Part of a small language model's weights: vocabulary 1024.
MLP neurons of a small language model. Each row is named by its layer, matrix (down: output weights) and neuron, and shows model dimensions 32-159. Each number is 128 + 32 x the weight over its row's rms, rounded and kept within 0 to 255. A neuron's up and down rows have the sign that makes its largest values positive.
After each neuron's rows, "fires before" lists the tokens most often just after its 100 highest values on Wikipedia text that the model never trained on. A number after a token or word is its count.

L10.down84 [ 87 129 124 154 169 130 121 143 154  65 117 147 200 163 161 151 182 139 113 197 143  88 111  95 108 120 148  81 116  83 101 147 121 140 183 113  85 199 157  98 169 102 145 108  90 131 115  95 136 170 137 113 114  95 117 137  66  99 111 109 101 141 169 150 183 144 123 184 156 127 145 131 115 127 108 160 204 134  98 107 121 125 136 187 148 132 118  82 148 131 154  50 111 177 114 105 155  74 108  98 150  84 130 112 149 124 132 174  81 145  98 187 131 128 141  97 172  85  94 121 122 176 157 108 144  88  95 125]
fires before: "ish" 22, "ished" 10, "." 9, "er" 7, "u" 6, "ue" 6

L9.down51 [120  82 181 134 170  60 105  97 123 129 114 185 130 105 141  76 129 106 152 143 150 170 101 113 122  79 110 164 118 180 111 144 122 165 124  79 121 150  65 108 158  87 157 127 147  77 132 104 137 149 191 120 173 138  94 118 150 115 116 159 148 122 115 121 133 158 151 166 161 152 118 148 145 128  81 107 140 122 198 140 122 144 161 119  77 131 173 127  95  87 175 120 169 132 180 154 126 131 156 148 108  99 122 146 151  96 106 135  84 161 112 128  53  60 143 116 128  87 120 141 146 153 152 148  73  68 128 135]
fires before: "ction" 19, "ct" 14, "ut" 9, "it" 6, "ce" 5, "ase" 5

L8.down343 [131  77 134 139 135  72 121 128 144 139 118 113 119 110 129 168 140 174 130 136 132 114 138 164 134  70  91 106  86 135 142 176 167 121 153 133 140 125 163 129 123 115 147 178  82  56 130 175 134 127 138 124  62 163 153 147  86 103 172  79 120 183 216 181 129  99 142 140  93  88 101  99 176 120 160 122 121 166 149  93 135 173 145 129 168 169 114 140 112 163 131 147  74 140  81 130 142 108  85 147 179 144 167 146 118  93 108 117 100 116 167 150 132 110 169 184 208 108  86 159 133 102 145 111  92 101  54 129]
fires before: "ge" 16, "v" 11, "ens" 10, "ver" 8, "f" 8, "ad" 6

L9.down387 [133 190 159 116 129 160  61 162  84 144 161 131 130  79 183  99 148 108 130 133 153 135 164 131 192 127  85 132 124 160 134 152 118 129 111 107 145 137 165 129 146 149 121 157  79 101 146 141 144  89 175  85 137 162 136 207 136 134 134 170 199  82 124 146 193 119 145 176  40 115 121 133 192 138 177 172  91 120 113 166 134 124  94 104 126 119 153 147  86 129 115 100 116 100  77 134 118  97 134 157 168 142  76 174 130 101 113  57 151 166 132 134 192 144 142 123 102 131 106  64 131  68 103 130 124  51 108 134]
fires before: "ment" 15, "v" 9, "ar" 8, "x" 8, "ased" 6, "ge" 6

L10.down75 [119 135 152 194 120 100 208 161 120 174 126  91 105  76 141 154 114 114 106 121 162 126  61 181 119 150  97 105 199  85 125 110  94  99 178 138 187 159 112 127 107 130 146  72 100 118  63 119 115  73 176 134 126 152 158 145 103 144 141 114 107 213 120 118 123 123 172  77 116  91  93 166 162  66 126 138 165 151 154 115 132 113 191 152 159 205 151 178  73  86 119 108 159 106 131  94 103 125 145 115 115 125 120 122 126 134  99 159 156 120 158 107 153 112 181 188  87  72 138 130 147 131 134 192  94 177  94 112]
fires before: "im" 29, "Z" 17, "ug" 10, "one" 9, "am" 8, "oc" 5

L6.down182 [165 147 104 172 150 166 184  71 174 115 180 163 186 142 106 123 127 146 119 117  56 156 128 111  33 170 117 121 146  73 146 150  94 131 120 131 175 141 101 116 160  77 160 175  88 178 120 111  85 165  91 125 120 135 144 170 150 144  83 144 128 103 168 110 145 101 145 117 101 134  48 135  90 144 127  87 108 110 175 175 148 132 124 178 124 145 140 138  84 114 127 120 194 128 153 108 143  84 118 137 151 108 213 151 109 160 139 148 144 122 210 132 147 107 100 156 184 113 113 133  83  91 169 163  97 144 109 135]
fires before: "el" 13, "te" 10, "ite" 9, "im" 9, "ile" 8, "p" 5

L11.down53 [165 110 168 157 152 150 113 101 188 149  85 110 126 128 197  91  83 147 162 144 126  98  80  64 146 141 141 131 108 135 148 151 132 149 166  60 114  74  88 215  97  93 160 139 132 120 173 115 125 124 119 119 122  84  96 100 104 165 137 149  79 169 153  94  97  99 170 125 149  61  86 101  73 158  98 137 113 176 114 141 135 145 171 150  70 156  78 142 136  91  89 164  89 169 117 165 155 130 108 105 133  96 123  62 126  96 120 174 101 122  83 147 101 155 112 160 120 115 140 132 173 177 159 129  95 139 103 156]
fires before: "ag" 23, "ge" 11, "th" 6, "al" 5, "u" 5, "g" 4

L10.down49 [141 108 111  91 196 146 154 161 155 113 180 122 141 132 159 166  63 122  83 165 120 125  83 134  66 129  94 137 103  67 131 135 174  72 152 200 158 180 155 159 140 187  91 157 117 109 100 117  99 182 131 150 150 108 178 144 176  68 145 140 126 118  94 136 112  99 122 135 141 144  69 121 127 124  88 110 176 120 133 101 151  75 121 154  92  44 152  82 118 119 127 119  72 116 134 120  97 149 112 129 141  77 148  98 171 176 133 110 141 103 106  76 144 116 114 168 184 125 166 175 155 149 143 209 163 137 146 140]
fires before: "er" 46, "4" 26, "5" 5, "man" 5

L9.down338 [107 159 109 143 138 110 120 121  97 126 136  94 164 116 127 123 149  77 117  96  96  92 104 141 134  89 131  70 151 184 200 129 197 118 148  87 159  96  81 102 159 180 145 132 108 114  92 118 142  85 144 160 148 166  78 123 137 105 149 145 131 183 134 143 159 140  93 122 158 120 180 114 133 121  19 193 150 128  96 101 156  90 145 167 144 157 186 157 170 124 186 146 171  84 153 152 141 132 121 137 163 110 166 154  96 116 117  62 140 131 178 122 145 141 144  87 146 146 170 124 133 160 173  99  82  61 143 128]
fires before: "y" 18, "ied" 9, "ents" 8, "ies" 7, "ed" 7, "io" 6

L11.down122 [192  86 110 177 127 142 190 147 133  72 186 103 109  74 150 153  89 107  90 131 127 110  80 170 135 153 146 167 192 119 149  83 132  54 125 132 146 112 158  66 153 108 129  76 112 106 111  99 133 129 126 156 127 136 101 110 142 122 164 150 131 112 135 145 160 116 201 126 125 122  77 135 158 143  85 140 174 123 143 154 157  79  99 123  77  84 151 122 117 125 140 126 145 100 155 152  80 168 124  77  41 115  80 152 145 100 120 129  45 128 154  69 125 167  71 146 152 114  85 130 116 185 113 173 199 118 102 116]
fires before: "p" 29, " P" 14, "-" 12, "C" 6, "P" 4

L11.down60 [175 200 146 131 100  91 138  50 145 163 106 135 106  89 143 100 102 138 107 195 110 164 133 126 180 113 157 116 157  95 145 165 168  45 188 135 179 120  85 106 120 144 130 144  54 111 167 134 147 156 144 114 230 129 117 101 112 175 146 161  56 112 142 100 121 145 142  93 121  99 176 119  39 127 108  79 175 114 102 153 136 153 116 133 143 116 187 123 144  97 127 133 186  98 160 166 152 130 135  36 147 157  98 193 152 107 155 137  98 128 113 162 150 118 174 122 133 128  72 154 131 107 145 123 117 127 161 113]
fires before: "A" 15, "ik" 11, "th" 9, "end" 7, "ch" 7, "P" 7

L10.down185 [124 134  90 112  97 124 131 106 151  73 166 142 129 103  90  75 122 136  72 137 112 101 108 184  94  74 135 129 126 118 172  90 161 166 172  71 160 170 175 118 125 121 118 123 223 126 111 122 132 126 120 193 158 141  86 150 109 135 122 115 115 131 160 119 125 182 125 154 219 161 202 124 155 105 105 112 147  86 108 124  88 121 122  89  96  74 142 113 155 126 149 133 137 116 117 190 138 109 130 133  97 144 168 154 133 118 113 168  58 135 140  92 103 164 170 117 126 135 111 141  89 117 146 135 129 137 163 131]
fires before: "ct" 23, "ction" 15, "a" 11, "g" 5, "ce" 4

L10.down76 [ 69 196 145  91 150 112  89  90 111 128 116  82 127 141 149 187 152 165 134 138 206 127  96 136 148  90 113 162 157 127 111 129 126 149 137 178  85  97  88  81 129 148 158 138 167  89  77 126 110 118 130 140  99 155 187 138 151 109 156 150 136  82 140  53 125 133 207 105 163 164  77  91 142 114 145 185 139 103  79 140 210 136  84 124  51 103 141 134 184 110 167 135 144  89 142 113  93 140 149  96 165 164 151 147 135 154 131  85 144 139 126 141 136 178 178  62 163 114  82 111 182 111 161 152  79 110 147 170]
fires before: "y" 40, "ik" 8, "A" 6, "é" 4

L11.down217 [ 53 126 107 103 153 158 194 180 162 161 131 151 131  72 157 132 166 135  85 133 173 166 139 178  93 129 109 134 177 141 100 107  98 100 145 143 113  89 178 126 128 148 157 154 208 118  88 109 107  68 110  98  94 116 115 117 119 127 138 145 119 105 127 102 128 145 177 121  68 196  79 175 182 172 178  59  87 153 117 111  55 141 120  72 131  72 167 133 148 130  96 145 131 133 135 166 112 155 121 135 122  88 114 100 137  80 151  94  71  81  95 127 184 100 110 148 161 110 140 156 126 109  76  85 117 115  88 111]
fires before: "-" 35, "pe" 8, "l" 7, "The" 5, "p" 4

L10.down367 [ 32 172 109 111  71 107 129 167  66 176 120 127 122 102 155  95 184  92 147  88  73  55 179 139 103 189 143 127 122  83 151 101  93 135 130 111 104  76 107 153 127 198  87 150 136 124 158 161 149  54 149 150 164  88 134 198 134 140 146 135 103 119 172  94 182 104 174  90 174 162 144 164 112  33 114 178 115 152 154 110 125 141 137 145 125 143 135 132  96 140 151 127 120 150 111 134 153 108 125 109 109  84 128 114  90 111 162 167  90 159 153 129 109 144 122 146 167 155  76 116 179  93 137 158 195 145 149 132]
fires before: "od" 11, "ents" 10, "enc" 10, "ed" 9, "se" 7, "ent" 7

L11.down413 [115  95 111 141 106 159 146  82 135  95 123 170 115 105 171 155 134 131  79 137  86 133 136 157 125 104  89  96 159 179 102  34  72 158 147 150 156  99 141 186 159 150 155 175 132 131 150 140 121 129 198 168 116 144  74 164 149 169 153  69 141 111 135 173 157  64 115 101 149 128  96 154 100  92 100 109  95  76 126 200 117 155 118 126 111  94 132 108 123 218 124 156 136 161 155 158 138  76 118 147  99 130 127 177 173 115  33 100 119  76  89 153  96 113 120 145 130 129 144 105 162 114 159 131  90 112 128 136]
fires before: "et" 33, "y" 10, "s" 6, "n" 4, "," 4

L10.down92 [116  60 149 169 151 126 172 140 137 120  48  68 126  90 142 114 121 116 106  88 177 168  74 109 171  99 114 129 155 159 166 123 130 120 144  72 112 104 138 131  92 125 104 120 113 125 124 174 148 105  83 105  87 162  83 110 133 147 162 166 164 165 117  79 123 146 152 121  36  71 122 152 164 123 109  88 144 106 132 195  79 146 112  81  76 138 145 138 134 103  95 124 161 147  76 154  85 191 133 166  76 127  85 141 104 110 173 112 100 142 118 120 122 130 148 153  95  64 124 117 166 128 175 192  83 165 128 116]
fires before: "ed" 37, "al" 26, "d" 4, "able" 4

L11.down0 [121  94 142 164  76 184 113 112 156 168 101 140 155 118 133  73  81 142 117  58 113 127  96 167 204 108 135 162  93 125 167 104 134  92 135 151  80 128 130 152 122 115 163 144 137 155 153 138 108 119 125 166  98 109 126 104 130 150 144 156 165 142 135 159 124 156   0 142 180  92 113 110 164 170 151 129 123 145 164  94 132 107 144 127 138 118 143 120 100 139 135 133 148 144 129 157 198 175 113 135 113 153 111 119 123 132 125 107 145 184 125 136 100 152 204 157 140 140 127 142 166 116 105 118 118 115 106 180]
fires before: "le" 29, "l" 9, "en" 8, "er" 7, "les" 5

L9.down98 [116 190 159 161 121  73 111 160 147 120 156  62  63 178  83 143 172 159  65 105 126 140 102 136 116 113 135 132 127 110 147 138  83 181 111 123 150 190  67  88 127  89 113 122 157 108 122  97  93 160  95 100 150 154 119 166  89 191 131 138 173 110 133 121 119 121 173  78 185  56  97 164 134 148 119 115 126 145 178 184 103 213 136 193 113 136 136 101 163 119 145 107 172 118 126 101 136 108 158 138 164 104 153 150 131 111 129 165  93 124 133 127  48 177 180 104 111 132 115 112 209 178 144 130 107 152  90 117]
fires before: "inal" 28, "iz" 14, " to" 9, "ate" 6, "ct" 5

L11.down120 [142 106 156 101 162 110 162  72 126 151 142 152 110 123 157  79 140  92 124  42 110 115 217 130 136 151 174 125 117 153 153  94 156 148 124 182 150 132  95 116 103 130 127 149  94 126 167 150 168  87 141 102  87 183 118 167  57 119  95 148 123 103 177 122 138 158  90 145 105 195 128  34 138 131 140 128 164 117 156 152 103 136 136 140 124  63 191 121 154 107 101 151 137 163 151 145 129 190  71 137 172  94 138 174 110 166 104 144 147 140  77 131 156 171 117 132 114  63 128 162 119 103 122 165 174 145  96 120]
fires before: "ion" 39, "ed" 14, "ions" 9, "iv" 6, "or" 6, "ric" 5

L10.down295 [125 138 116  95 101 103 128 102 180  82 132 111 110 158  92 120 145  95 183 130  63  90 108 127 121 128  93 126 124 208 126 151 124 100 117 125 154  90 145 168 146 149 160 146 152 218 103 108 130  91 109 122 100 144  82 138 119 153 112 108 126  92 124  30  86 131 104 159 127 138 128  89 128  73 104 128  97  74 152 123  70 182 127 134  68 117 104 108 177 124 143  96 148  88 122 148 106 165 117 153  99  85 152 101 102  76 130  60 178  99 144  80 112 157 117 141 141 134 171 172 138 100 159 166 147 106 163 149]
fires before: "s" 70

L4.down280 [106 118 127  93 138 105 119 142 144 137 130 103 149 205 122 131 128 127 129 111 134 160 145  67 139 170 155 149 104 117 178 101  42  88 171 118 152  92 165 116 146  69 176  94  80 127 139 105 155  61  86  77  91 192 135  72  96  98 111 110  82 121  96 131 146 117 167 168 130 181 155 129  74  91 136 170 152 156 111 125 174 136 123 146 103 136 116  94 144 136 103 159 104 190 145 182  99 108 129 153 127 142 124  95 172 160  91 149 128 113  89 100  64  84  78 173  90 121 102 155 131  57 133 152 116 120  93 179]
fires before: "c" 17, "ag" 16, "s" 6, "u" 5, " play" 5, " (" 4